config.toml
norm_place = "pre"
rope_base = 10000.0
bias = "all"
weight_decay = 0.027
grad_clip = 0.5
doc_mask = true
MLP neurons of a small language model. Each row is named by its layer, matrix (up: input weights) and neuron, and shows model dimensions 48-111. Each number is 50 + 15 x the weight over its row's rms, rounded and kept within 0 to 99.
After each neuron's rows, "fires after" lists the tokens most often just before its 100 highest values on Wikipedia text that the model never trained on.

L3.up219:43 55 51 46 29 27 83 60 65 49 38 23 38 51 62 73 38 63 60 43 69 61 59 59 70 47 43 60 39 54 42 42 45 51 52 52 48 38 20 52 59 38 39 43 44 61 64 51 69 61 44 51 16 37 57 49 47 08 36 43 70 59 28 39
fires after: "s", " F", " f", ".", "ic"

L3.up302:31 69 40 35 46 53 75 56 39 48 45 58 56 44 68 46 42 61 35 32 56 64 50 28 38 40 17 70 52 74 70 60 52 36 52 32 38 30 41 67 43 62 56 30 70 22 63 37 51 54 43 26 49 49 37 40 43 58 63 26 33 51 65 49
fires after: " P", " G", " V", " p", "G"

L4.up705:41 33 56 44 82 51 22 48 28 72 34 63 35 58 89 00 67 50 61 08 51 36 47 80 50 41 32 62 36 41 51 41 53 82 45 52 70 62 69 49 59 55 57 75 22 60 53 31 51 88 52 44 35 39 49 79 41 52 57 69 43 65 48 40
fires after: " st", "or", " B", " F", "B", " G"

L4.up343:59 40 48 53 56 35 72 40 49 78 43 58 74 53 88 30 49 64 82 38 67 35 63 69 86 17 47 38 37 31 50 21 34 50 38 50 67 74 50 78 54 54 47 47 44 36 60 54 46 33 73 48 31 54 41 30 14 43 55 52 54 53 40 52
fires after: "th", "cc", "p", "ph", "ap"

L3.up835:20 55 52 51 44 61 73 40 58 58 19 54 47 64 66 50 82 43 46 34 57 31 49 53 56 46 40 66 45 32 63 69 41 30 56 38 35 47 52 66 42 43 57 57 29 37 54 56 41 23 35 51 60 22 46 67 34 39 99 27 38 57 78 56
fires after: " re", " M", " h", " f", " D", "f"

L7.up801:39 63 68 59 48 21 34 38 53 60 42 47 38 54 60 47 60 35 42 46 40 54 36 42 48 65 37 66 60 93 21 61 43 56 61 17 57 39 62 38 65 64 51 58 25 57 54 54 49 67 29 45 52 54 28 22 58 61 31 45 52 53 07 59
fires after: "s", " sp", "ro", "S", " co"

L4.up831:62 73 29 56 67 46 49 30 93 43 37 49 46 22 32 56 46 39 48 67 46 49 58 33 55 36 57 67 57 42 49 69 38 47 21 52 56 43 54 51 50 48 45 55 52 45 72 60 49 19 22 74 25 35 65 43 45 06 37 58 59 80 49 57
fires after: "st", " St", " f", "ci", "f"

L3.up521:55 43 33 44 17 40 51 34 48 59 73 59 49 35 73 63 75 45 32 49 51 47 62 72 46 54 31 54 53 64 35 67 55 44 35 34 63 38 73 66 50 27 32 67 56 55 48 32 45 91 73 57 74 69 46 58 24 22 56 38 52 67 59 45
fires after: "s", "d", " con"

L4.up835:52 64 62 47 19 57 47 44 36 41 55 21 49 49 47 00 81 60 70 71 45 50 63 31 30 60 40 52 58 88 56 55 41 47 38 32 51 64 68 36 74 80 41 62 61 51 59 31 69 57 52 51 30 29 37 45 36 43 69 33 36 34 46 41
fires after: " ", " f", " F", "f", " Ga"

L5.up645:24 29 78 45 62 53 21 50 42 30 68 31 55 65 43 49 48 48 73 56 21 59 38 39 51 22 58 55 45 70 51 56 33 21 63 93 37 81 44 72 53 34 56 50 44 22 69 20 47 47 59 56 38 50 60 40 61 53 61 49 46 53 55 50
fires after: " re", " the", " The", " Re", " st"

L5.up541:14 53 55 54 32 43 11 42 54 34 35 62 79 34 50 30 52 64 35 45 59 46 35 65 54 61 43 43 63 74 68 47 63 60 48 43 41 31 51 46 46 20 66 36 58 50 60 43 59 48 68 49 51 45 69 47 62 56 48 41 54 70 33 75
fires after: " St", "v", "t", "il", " st", "r"

L5.up574:55 69 55 65 58 49 40 50 55 36 57 29 50 96 39 54 18 68 64 45 61 45 45 41 61 36 72 46 48 60 67 37 56 00 39 78 61 85 44 54 89 51 17 40 46 31 60 53 49 57 35 64 30 43 47 32 67 46 72 70 45 42 32 64
fires after: " re", " the", "equ", " 19", " Cor", " 15"

L10.up813:46 74 62 62 53 62 32 35 49 52 52 48 47 45 54 44 58 54 36 67 43 68 68 56 64 80 58 51 42 45 18 52 61 55 55 83 76 44 64 57 58 76 97 50 74 44 40 62 54 40 55 03 67 67 57 66 34 62 50 49 37 55 39 50
fires after: "\n", ".", "ed", " on"

L4.up323:37 51 51 54 30 06 49 33 44 55 15 52 34 40 39 61 44 36 79 14 51 45 51 45 65 50 38 67 66 81 69 42 46 75 47 49 35 27 46 15 42 33 55 52 67 64 45 46 51 52 73 38 52 37 66 47 22 44 37 54 80 49 59 36
fires after: "s", "c", "S", "is", " S"

L9.up398:77 50 41 60 25 64 27 40 58 33 13 58 37 44 50 27 62 43 30 38 52 36 57 61 43 21 59 54 55 71 45 54 59 70 68 16 47 48 32 62 32 65 52 30 69 35 66 25 48 52 23 44 33 50 16 66 56 75 68 89 48 39 26 55
fires after: "|", "at", "al", "er", "e", "ge"

L3.up962:45 63 51 33 65 45 33 44 30 44 55 56 34 45 79 54 73 61 49 42 61 56 47 29 18 58 48 48 29 35 47 48 79 56 29 27 53 54 15 53 46 27 59 53 43 51 61 51 62 42 59 62 61 55 37 06 65 79 56 57 08 51 40 39
fires after: " F", " Na", " f", "th", " fa", " A"

L5.up490:07 42 54 29 49 40 37 65 56 55 46 70 16 36 46 35 33 62 63 55 42 59 53 35 00 69 47 56 52 54 32 46 70 61 47 24 31 80 44 74 28 62 67 61 65 53 43 78 30 64 44 76 57 42 56 35 68 68 51 57 47 62 40 64
fires after: "s", " lo", "e", "ci", " sp", " |"

L4.up920:28 34 56 44 40 46 35 45 48 38 34 59 59 44 42 00 83 43 28 50 45 52 45 40 46 23 36 46 33 45 43 48 52 51 48 60 38 60 68 23 70 42 58 45 47 57 53 47 29 28 49 56 48 49 55 45 66 59 62 47 53 83 54 60
fires after: " ", "and", " re", " to"

L4.up450:74 65 58 46 60 43 24 76 46 71 54 36 47 54 76 30 67 46 63 43 36 43 65 42 52 47 18 47 40 29 43 39 65 62 42 34 37 44 51 34 61 52 55 54 37 49 44 54 47 62 56 63 48 37 44 67 24 39 43 44 58 45 38 48
fires after: " F", " f", " B", "f", " b", "F"

L7.up104:42 56 74 45 56 36 38 64 60 50 54 48 51 53 57 34 40 41 49 43 55 43 33 60 50 37 56 65 25 30 23 70 56 20 32 48 52 51 12 27 24 50 44 36 55 69 39 51 44 30 58 62 55 44 81 61 60 68 45 46 62 24 47 49
fires after: "s", " ", " re", "us", " ex"

L3.up344:47 69 53 72 29 47 63 51 33 24 37 52 32 33 37 61 40 58 53 27 60 43 57 63 37 56 24 55 39 49 60 39 52 58 21 60 86 54 52 54 74 80 54 53 43 42 24 72 37 67 66 56 56 42 47 40 32 49 49 24 47 63 49 08
fires after: "s", "S", " V", "c", " Vi", "vi"

L3.up590:30 38 35 28 28 22 68 54 27 55 39 65 64 50 62 68 37 54 58 45 70 40 14 48 55 62 42 40 45 86 42 49 56 52 29 63 39 32 34 36 56 26 04 42 91 60 26 62 65 34 56 63 43 48 39 41 38 31 50 22 88 44 64 44
fires after: "s", "is", "os"

L5.up630:66 74 70 27 32 68 51 77 43 29 32 44 43 56 49 67 58 57 49 71 71 36 57 95 38 53 58 34 55 45 67 66 15 71 53 48 78 63 48 54 49 50 15 67 62 61 48 59 43 50 46 65 39 51 44 73 65 40 67 56 35 68 56 76
fires after: " f", "ff", "M", "t", "aff", "F"

L5.up427:62 36 30 66 57 69 00 59 53 64 36 36 64 49 37 45 32 25 50 67 70 47 59 51 50 45 99 65 60 63 20 50 45 50 78 30 72 70 52 42 60 63 43 26 57 35 72 22 85 63 26 50 29 51 55 41 52 22 51 52 50 37 58 56
fires after: "al", "ur", "ol", "ci", "er"

L5.up850:30 61 38 64 34 49 29 78 66 81 40 51 76 46 56 00 77 49 45 56 85 43 55 62 56 23 46 57 47 50 48 37 57 60 59 42 45 48 45 52 47 61 64 59 48 60 48 64 39 62 50 34 28 44 67 31 43 38 32 35 18 69 09 41
fires after: " to", " T", " P", " f", " F"

L3.up82:34 57 57 61 62 13 40 56 22 51 33 64 49 47 62 00 92 66 52 57 71 46 64 59 32 37 55 50 51 30 48 43 44 66 53 38 62 49 55 21 35 14 67 46 66 63 48 61 48 55 39 69 43 40 60 35 43 60 58 46 18 55 55 64
fires after: " F", " part", " M", " f", " A", " m"

L5.up51:55 66 68 20 30 47 49 36 36 52 84 77 31 69 76 26 79 67 24 35 50 32 44 74 58 65 49 57 70 70 50 59 45 52 17 45 23 33 61 63 38 43 51 82 24 59 48 65 62 54 23 37 41 42 37 28 78 35 46 36 62 57 47 54
fires after: "==", " =="

L3.up926:66 31 60 61 38 35 42 30 48 76 53 74 34 54 25 24 97 80 52 44 64 64 53 46 50 54 61 63 47 79 30 67 40 66 50 43 35 28 67 54 80 59 31 70 64 46 54 44 37 35 53 38 03 55 58 35 59 37 38 48 57 47 33 46
fires after: " ", " F", " f", "F", " de", " W"

L9.up767:52 35 44 56 44 70 69 35 38 99 70 68 41 18 31 52 61 32 46 25 47 31 60 54 60 44 46 29 50 51 44 43 52 63 62 85 50 48 79 37 63 64 64 50 55 58 32 16 18 55 36 75 62 61 53 49 44 58 52 61 35 39 20 43
fires after: "-", " ", "b", " De", " de", "\n"

L9.up295:50 58 65 54 14 33 45 69 47 63 48 62 28 08 37 38 64 67 64 55 38 00 49 46 71 48 54 66 50 47 59 53 39 22 80 45 37 58 33 76 32 68 80 40 52 59 33 41 39 51 59 44 53 51 40 49 32 14 54 51 22 43 60 57
fires after: " f", " Ch", " pre", " F", "f", "p"

L4.up32:39 30 53 55 57 61 50 37 54 68 39 35 54 61 35 38 36 68 51 50 44 53 46 49 27 62 45 61 00 74 66 24 44 46 42 46 43 42 40 15 32 69 24 46 60 47 35 51 50 49 63 55 45 58 58 20 48 80 77 38 50 40 60 67
fires after: " J", " G", " S", " 0", "G", " R"

L10.up353:41 54 54 21 62 50 29 47 39 31 54 48 46 56 57 63 46 40 66 55 60 26 56 49 58 42 37 40 57 39 52 47 39 60 43 43 69 61 45 65 25 47 41 62 48 45 38 69 36 36 72 61 59 30 80 29 78 02 58 62 45 40 52 50
fires after: " ", "k", "s", " F", "it"

L7.up240:42 63 41 10 37 66 67 22 49 97 41 76 47 42 36 58 50 60 63 28 59 55 81 49 62 52 74 59 45 48 40 42 68 47 52 76 51 54 49 75 47 47 67 40 47 45 02 33 39 39 63 72 59 65 54 51 19 61 52 36 41 59 41 65
fires after: ".", " ", "app", "b", "li", "ab"

L3.up88:39 20 59 52 47 30 34 50 99 43 62 46 26 38 48 63 49 31 70 55 47 44 40 53 28 87 40 42 40 54 43 67 51 00 53 50 83 56 42 68 53 58 43 77 55 54 66 41 87 41 49 55 48 45 49 60 43 35 58 77 63 55 58 65
fires after: "ci", "ra", " Go", " Bur", " collect", "ation"

L3.up437:74 45 58 70 83 77 60 49 61 70 42 62 45 60 37 62 44 50 41 55 55 71 48 25 52 58 61 33 46 73 61 33 38 51 61 31 51 25 78 32 56 59 55 57 58 47 33 42 55 74 32 43 38 48 46 50 61 54 45 60 42 56 50 68
fires after: " ", " K", "th", "c"

L3.up346:76 56 82 41 66 38 40 17 38 61 69 33 29 52 58 22 94 48 42 35 60 61 54 70 41 38 43 42 42 35 42 36 69 54 44 64 45 22 62 40 44 46 50 69 66 67 62 36 48 54 61 58 54 47 48 29 36 38 39 52 33 57 62 42
fires after: " ", " F", " D", " f", "f"

L7.up522:52 55 53 50 47 17 07 55 53 36 58 55 42 31 36 00 62 36 55 43 50 66 68 51 42 36 52 50 49 44 13 43 45 40 81 61 65 34 39 36 52 72 34 34 54 52 44 51 62 29 36 61 42 57 46 23 39 45 47 28 52 52 38 34
fires after: "s", " ", " Per", " T", " Ca", "ach"

L7.up834:31 40 16 29 59 20 59 56 53 51 48 43 39 68 58 59 40 51 79 69 70 39 39 70 59 29 24 18 55 53 38 57 37 74 44 56 45 39 38 37 59 75 89 38 64 73 71 35 71 63 24 59 42 56 61 33 37 53 36 39 39 55 52 59
fires after: " ", " L", " G", " C", " p"

L3.up652:47 42 50 40 49 31 54 43 42 55 60 19 55 65 51 00 34 45 78 33 73 25 54 52 42 75 25 53 41 56 65 69 33 84 51 53 36 35 56 32 43 71 61 45 57 46 16 56 62 81 43 64 13 58 41 44 59 71 35 19 29 53 57 50
fires after: " ", " G", " J", " g", " F", " h"

L8.up1004:54 71 40 25 45 44 31 27 40 74 68 52 34 53 61 39 26 62 31 41 53 16 63 49 50 94 51 46 50 60 42 49 55 21 50 53 48 68 12 27 60 49 68 74 29 56 41 45 62 49 70 33 40 22 52 14 67 57 49 48 67 64 58 61
fires after: " ", "U", "d", "R", "s", "l"

L3.up930:33 66 24 30 70 35 27 37 71 39 48 26 26 08 60 59 59 52 34 55 23 44 66 99 13 48 50 28 78 36 40 51 52 46 41 41 44 56 77 45 52 39 39 42 50 51 67 34 71 73 25 56 75 64 63 74 65 35 76 54 83 66 23 68
fires after: " C", "ci", " po", " con", "mi", " Con"

L9.up726:49 52 50 31 51 64 53 56 59 64 34 58 53 51 72 31 83 73 59 32 49 45 35 46 85 36 60 45 51 82 78 60 36 36 51 61 38 28 39 73 64 93 53 60 71 42 37 50 38 50 47 60 59 66 14 41 33 66 52 54 31 17 37 40
fires after: " ", " f", " G", " F", "-", " p"

L3.up987:24 68 36 56 53 58 44 48 47 44 49 34 55 39 71 34 73 21 58 37 56 33 57 38 81 39 66 48 52 53 52 52 19 71 52 45 39 60 25 25 37 82 32 63 66 58 53 50 49 53 61 54 46 56 22 48 64 41 57 49 32 25 40 09
fires after: " f", " w", " W", " "

L3.up653:60 52 76 54 47 39 46 40 57 39 60 44 40 45 45 27 78 52 70 40 31 61 35 64 38 53 75 33 47 58 51 50 57 44 70 76 29 37 54 46 73 30 45 60 34 55 64 44 28 59 49 47 40 54 54 68 30 66 36 26 47 57 34 25
fires after: " ", " f", " F", " De", " re"

L7.up530:67 60 75 50 30 57 65 43 23 73 17 37 29 48 62 49 51 32 33 48 31 63 58 46 63 41 56 48 31 54 55 63 71 42 73 52 76 52 41 67 38 61 40 56 59 77 54 51 41 32 84 48 52 44 56 53 57 56 91 71 41 56 52 66
fires after: " (", "-", "---|---|---|---|", "qua", " ", " under"

L3.up1:32 41 58 38 58 50 48 32 45 39 45 49 47 40 38 61 56 42 61 44 39 98 76 44 59 21 64 54 29 41 43 66 40 52 43 61 52 62 59 48 57 38 41 53 53 25 32 60 72 45 51 51 54 32 53 38 63 55 99 48 57 48 54 22
fires after: " ", " re", " Re", "H", "\n"

L3.up384:56 50 66 65 46 49 46 52 27 25 40 61 66 66 67 50 54 45 69 60 45 24 00 59 68 69 47 70 39 48 70 42 56 55 36 54 86 63 41 50 63 60 56 70 44 51 64 66 45 48 25 54 64 55 92 28 38 07 50 62 31 50 76 41
fires after: " su", "re", "air", " Ha", " case", " state"

L5.up859:29 41 25 52 39 26 63 57 54 66 26 65 49 53 69 82 52 44 75 47 53 27 24 43 63 54 31 47 31 19 44 12 62 70 47 43 46 39 31 49 46 37 41 37 65 44 83 54 44 43 49 66 52 57 37 43 60 73 28 39 35 71 59 54
fires after: "c", "en", "ac", " Sch", "ch", " 2012"

L5.up102:22 39 39 50 41 47 56 27 58 88 12 68 69 48 51 47 42 51 47 27 39 67 45 37 70 81 52 61 51 55 43 56 69 50 59 54 47 39 81 68 29 00 34 38 72 70 41 17 31 49 55 58 35 72 33 35 37 56 56 41 36 29 21 13
fires after: ".", " ", " (", " sp", "\n", " \""

L9.up211:59 70 62 42 52 56 72 63 60 31 53 34 34 53 56 39 85 64 43 60 65 28 78 55 39 48 43 43 54 53 74 32 63 55 67 63 54 60 40 36 47 49 63 54 26 57 67 49 30 26 59 59 53 35 42 62 80 44 48 63 62 57 58 50
fires after: " Se", "fe", " f", " st", "w", " se"

L3.up771:69 58 38 57 50 09 71 65 18 38 63 64 48 44 76 81 41 21 84 44 67 67 51 80 44 38 34 59 39 63 46 42 36 58 92 43 52 51 51 15 52 41 26 55 42 57 65 48 49 38 53 58 42 57 44 34 49 44 46 38 52 48 37 46
fires after: "p", "s", "c", "S", " b", "ic"

L3.up725:67 46 13 61 30 39 57 58 36 57 54 46 51 57 36 71 59 42 43 26 60 47 39 53 52 56 27 53 43 38 24 49 60 41 69 49 52 64 55 74 68 34 37 46 77 72 14 36 66 48 53 59 70 44 60 63 26 55 51 60 58 47 60 31
fires after: "s", "le", " re", " Ra", " De", "ra"

L4.up903:42 73 54 45 47 61 50 45 35 86 22 54 55 39 28 29 55 67 36 63 55 58 55 62 64 64 70 59 37 41 61 71 67 35 81 46 72 75 47 68 67 60 40 36 58 44 51 48 34 39 50 48 59 39 26 45 53 41 50 54 67 65 57 33
fires after: " la", "-", " a", " La", "---|---|---|---|", "Note"

L10.up234:41 49 68 60 51 40 48 49 35 58 18 18 27 69 58 51 69 17 50 41 58 28 52 19 40 67 29 68 20 52 66 70 44 59 33 66 50 47 49 57 14 61 61 78 29 59 48 35 68 43 65 51 66 49 53 44 46 40 48 36 79 64 90 63
fires after: " ", "par", "s", "S"

L4.up924:48 42 39 20 53 32 42 34 54 80 52 67 67 49 79 42 43 45 50 47 40 61 50 46 61 50 58 67 52 69 48 64 40 59 80 48 46 93 61 24 69 37 99 58 34 64 63 41 50 55 57 57 51 24 47 64 54 58 50 61 48 81 65 82
fires after: "li", "==", "cc", "la", "ba", "ent"

L4.up770:33 20 40 74 50 32 46 40 51 28 36 47 37 54 51 71 60 66 53 38 42 49 74 32 56 37 58 63 81 36 60 45 56 48 68 86 57 39 60 57 72 31 54 37 34 54 60 39 60 55 19 44 67 55 45 38 38 53 99 53 59 48 37 53
fires after: "\n", "mi", "po", " design", " ", "s"

L8.up400:23 64 53 55 34 45 41 35 64 55 85 71 28 39 54 54 68 63 58 52 46 33 46 45 27 47 57 47 66 28 67 54 63 50 49 58 66 47 30 32 41 20 63 67 79 66 50 32 41 56 23 74 43 31 43 64 50 55 32 66 67 67 31 65
fires after: "s", "e", " St", "te", "fe", "er"

L5.up894:21 52 65 50 21 47 53 29 41 30 47 38 35 61 29 69 55 70 38 60 61 31 56 43 61 69 72 68 51 62 45 54 60 46 55 38 22 58 66 43 50 19 52 96 48 54 55 55 71 62 24 64 57 35 53 48 40 54 46 67 44 64 49 51
fires after: "s", "==", "In", " re", "ft", "de"

L4.up10:41 47 39 70 33 72 65 63 83 71 49 50 56 39 79 58 60 53 41 58 63 56 65 48 20 41 47 46 63 59 10 61 54 51 61 61 40 60 57 62 38 26 38 67 67 59 52 37 77 62 29 26 57 16 32 62 26 33 61 42 47 51 55 35
fires after: " M", "s", "k", "l", " m", "al"

L9.up576:28 40 27 75 60 34 51 66 24 78 54 68 35 54 41 33 88 57 43 43 42 45 39 57 37 36 47 41 51 31 47 73 54 62 65 30 34 45 60 49 51 53 41 47 41 49 37 26 44 43 51 52 43 49 50 34 48 43 55 40 63 67 59 52
fires after: "-", " ", " su", " to", "|", " b"

L4.up394:56 54 32 35 59 51 45 99 56 53 29 40 31 53 98 65 69 43 43 49 54 43 43 84 62 33 42 60 41 47 54 64 46 50 53 35 51 49 61 67 36 44 63 82 41 51 37 61 52 52 80 48 69 53 37 76 49 12 55 64 46 53 35 64
fires after: " for", " as", "mu", "d", "il", " For"

L3.up568:56 42 28 48 30 53 60 65 46 48 53 46 44 51 82 55 50 62 65 69 69 43 31 38 69 64 48 65 51 57 55 55 51 36 39 82 41 42 57 58 50 20 32 35 47 49 36 29 55 46 62 87 46 60 38 49 54 54 42 59 32 47 57 40
fires after: "s", "ar"

L3.up911:20 35 77 59 63 21 33 59 56 38 44 47 64 33 42 32 76 25 69 43 87 64 44 63 37 49 70 55 72 81 67 37 55 47 75 44 38 37 57 24 62 52 52 46 36 54 52 47 51 58 53 59 39 44 40 53 59 75 57 62 58 47 49 46
fires after: " St", " de", "st", " se", " st", " All"

L4.up955:23 25 49 46 63 33 38 74 67 36 74 39 40 63 52 32 31 69 24 35 23 36 44 59 28 55 59 30 56 45 60 53 69 51 43 35 42 73 27 27 37 57 52 45 92 66 71 58 31 44 70 56 22 05 58 43 28 61 63 72 73 57 38 53
fires after: "e", " W", " No", "le", " S", "s"

L4.up65:51 78 58 31 52 65 60 42 48 37 35 25 41 49 53 39 51 21 60 63 57 37 45 59 21 47 36 45 44 35 45 58 43 41 52 67 45 60 31 47 35 39 51 29 63 47 38 49 23 35 63 76 39 55 55 34 36 23 43 32 57 39 88 66
fires after: "s", "ex", " win", " Con", " La", " "

L5.up979:63 50 48 29 51 61 64 37 76 79 21 45 52 55 41 29 53 32 52 60 32 54 29 40 50 68 34 27 47 33 47 47 74 66 55 54 41 78 62 51 58 34 98 61 37 57 74 46 83 40 53 28 40 54 53 54 56 52 27 45 33 32 35 56
fires after: "a", "ba", "il", "leg", "ra", "li"

L9.up584:44 42 53 71 46 45 79 54 39 69 47 45 41 57 66 17 65 47 44 52 56 62 40 21 57 69 62 34 51 73 48 35 61 53 86 83 68 57 50 46 53 37 60 58 65 45 55 67 89 20 54 28 61 46 35 34 53 55 35 64 47 44 61 70
fires after: " on", ".", "\n", " |", "ed"

L3.up182:62 34 39 44 20 50 47 53 47 51 34 42 17 78 33 63 53 51 53 66 34 30 40 27 54 49 58 19 51 56 75 58 67 63 54 43 56 92 53 71 67 28 58 59 45 36 45 81 50 28 53 59 56 59 42 37 70 38 99 63 57 41 32 49
fires after: " ", " Ra", " E", " Ru", " Hu"

L4.up696:42 49 53 34 56 61 34 53 58 49 76 69 60 31 48 21 41 40 54 47 49 57 65 44 48 60 59 48 55 53 36 55 38 49 50 51 54 62 24 24 31 64 38 68 52 83 52 56 48 46 46 41 49 56 52 24 56 43 40 50 52 39 41 67
fires after: " ", "s", "min", "-", " qu"

L5.up707:71 55 45 78 65 36 47 41 68 47 41 28 46 52 21 38 82 59 63 55 56 38 37 39 73 57 49 51 59 50 43 41 55 46 32 52 46 30 62 35 27 63 35 50 40 52 49 60 60 47 48 54 27 28 74 40 63 42 80 73 68 48 36 84
fires after: "-", "st", "f", " a", " Hu", "A"

L3.up53:40 67 81 42 52 42 54 44 75 49 60 47 28 62 44 38 93 30 79 49 33 42 37 49 61 28 58 49 43 42 42 57 55 55 60 51 61 70 21 26 44 58 51 72 30 47 49 77 30 34 45 27 74 36 65 62 73 39 99 51 81 59 31 42
fires after: " ", " (", " E"

L9.up686:45 60 76 32 45 21 69 69 69 47 55 52 39 35 55 67 52 33 74 33 56 47 47 66 43 60 85 32 76 55 51 50 59 58 67 62 39 55 43 44 52 39 73 42 44 56 65 38 44 58 47 19 21 13 33 38 31 37 47 57 56 33 52 50
fires after: "s", "p", "mp", "ic", " ex", "en"

L4.up665:34 29 55 38 61 42 72 77 34 40 59 72 38 49 54 60 55 59 88 48 39 44 51 66 63 35 26 36 52 61 02 46 52 55 08 50 36 33 81 50 41 45 21 61 60 49 40 43 32 44 59 53 52 39 29 71 61 44 48 72 19 52 36 33
fires after: "s", "c", "f", "gg", "w"

L10.up852:36 14 63 61 59 29 38 47 47 39 46 26 53 50 59 59 59 60 45 44 17 56 64 26 59 69 70 53 46 40 43 15 58 58 78 55 69 58 41 25 42 64 62 56 36 55 49 24 32 37 51 45 64 41 59 62 47 50 50 54 50 44 44 41
fires after: " ", "-", " be", "s"

L3.up94:64 77 70 48 61 54 52 71 46 78 26 42 59 63 72 53 45 53 18 37 59 62 43 39 56 37 22 66 61 59 44 80 56 75 82 38 58 83 37 54 39 36 68 40 56 24 62 55 17 69 58 55 49 44 25 27 50 58 76 45 71 59 66 50
fires after: " re", " con", " a", " we", " la", " and"

L3.up467:40 56 56 30 36 37 50 74 46 45 34 30 44 52 63 66 56 57 74 79 54 65 63 48 85 69 55 44 54 46 57 44 18 59 33 35 67 19 59 71 99 44 37 55 58 61 55 66 38 54 61 58 62 52 29 58 56 63 34 41 68 71 48 63
fires after: " ", " F", "M", " f", " Y"

L4.up148:54 58 29 62 00 42 47 45 48 56 35 48 33 57 40 51 50 28 61 66 43 44 50 48 52 65 23 46 61 59 23 48 38 50 67 35 44 45 47 51 42 45 51 50 34 59 19 60 36 26 48 41 33 78 46 23 65 35 30 68 60 29 68 69
fires after: "\n", " P", " As", " (", " V", " Ma"

L3.up812:66 55 60 45 52 44 54 55 66 74 59 50 67 42 49 40 49 96 28 58 54 52 54 46 62 65 48 76 20 31 35 20 70 65 17 63 34 43 73 26 79 48 61 14 66 67 40 70 42 63 35 46 40 36 45 43 31 48 31 29 50 59 46 30
fires after: " Y", " V", " vi", " tr", " Bu"

L5.up120:57 33 78 48 22 56 78 62 32 49 39 62 56 60 48 62 66 59 61 43 93 41 54 42 55 69 58 31 61 42 76 58 17 72 68 26 49 83 41 39 30 44 73 34 34 49 51 52 21 41 47 68 35 15 54 45 52 51 62 58 57 61 26 55
fires after: " a", " f", " B", "w", "-"

L4.up966:38 25 41 40 50 83 44 57 46 60 61 47 52 55 61 28 65 46 50 55 36 54 94 43 28 63 42 40 70 22 25 36 46 61 44 53 46 52 54 13 44 55 64 47 53 13 55 60 30 64 49 66 33 61 62 27 60 66 44 33 59 49 52 55
fires after: "\n", " D", "th", " Pa"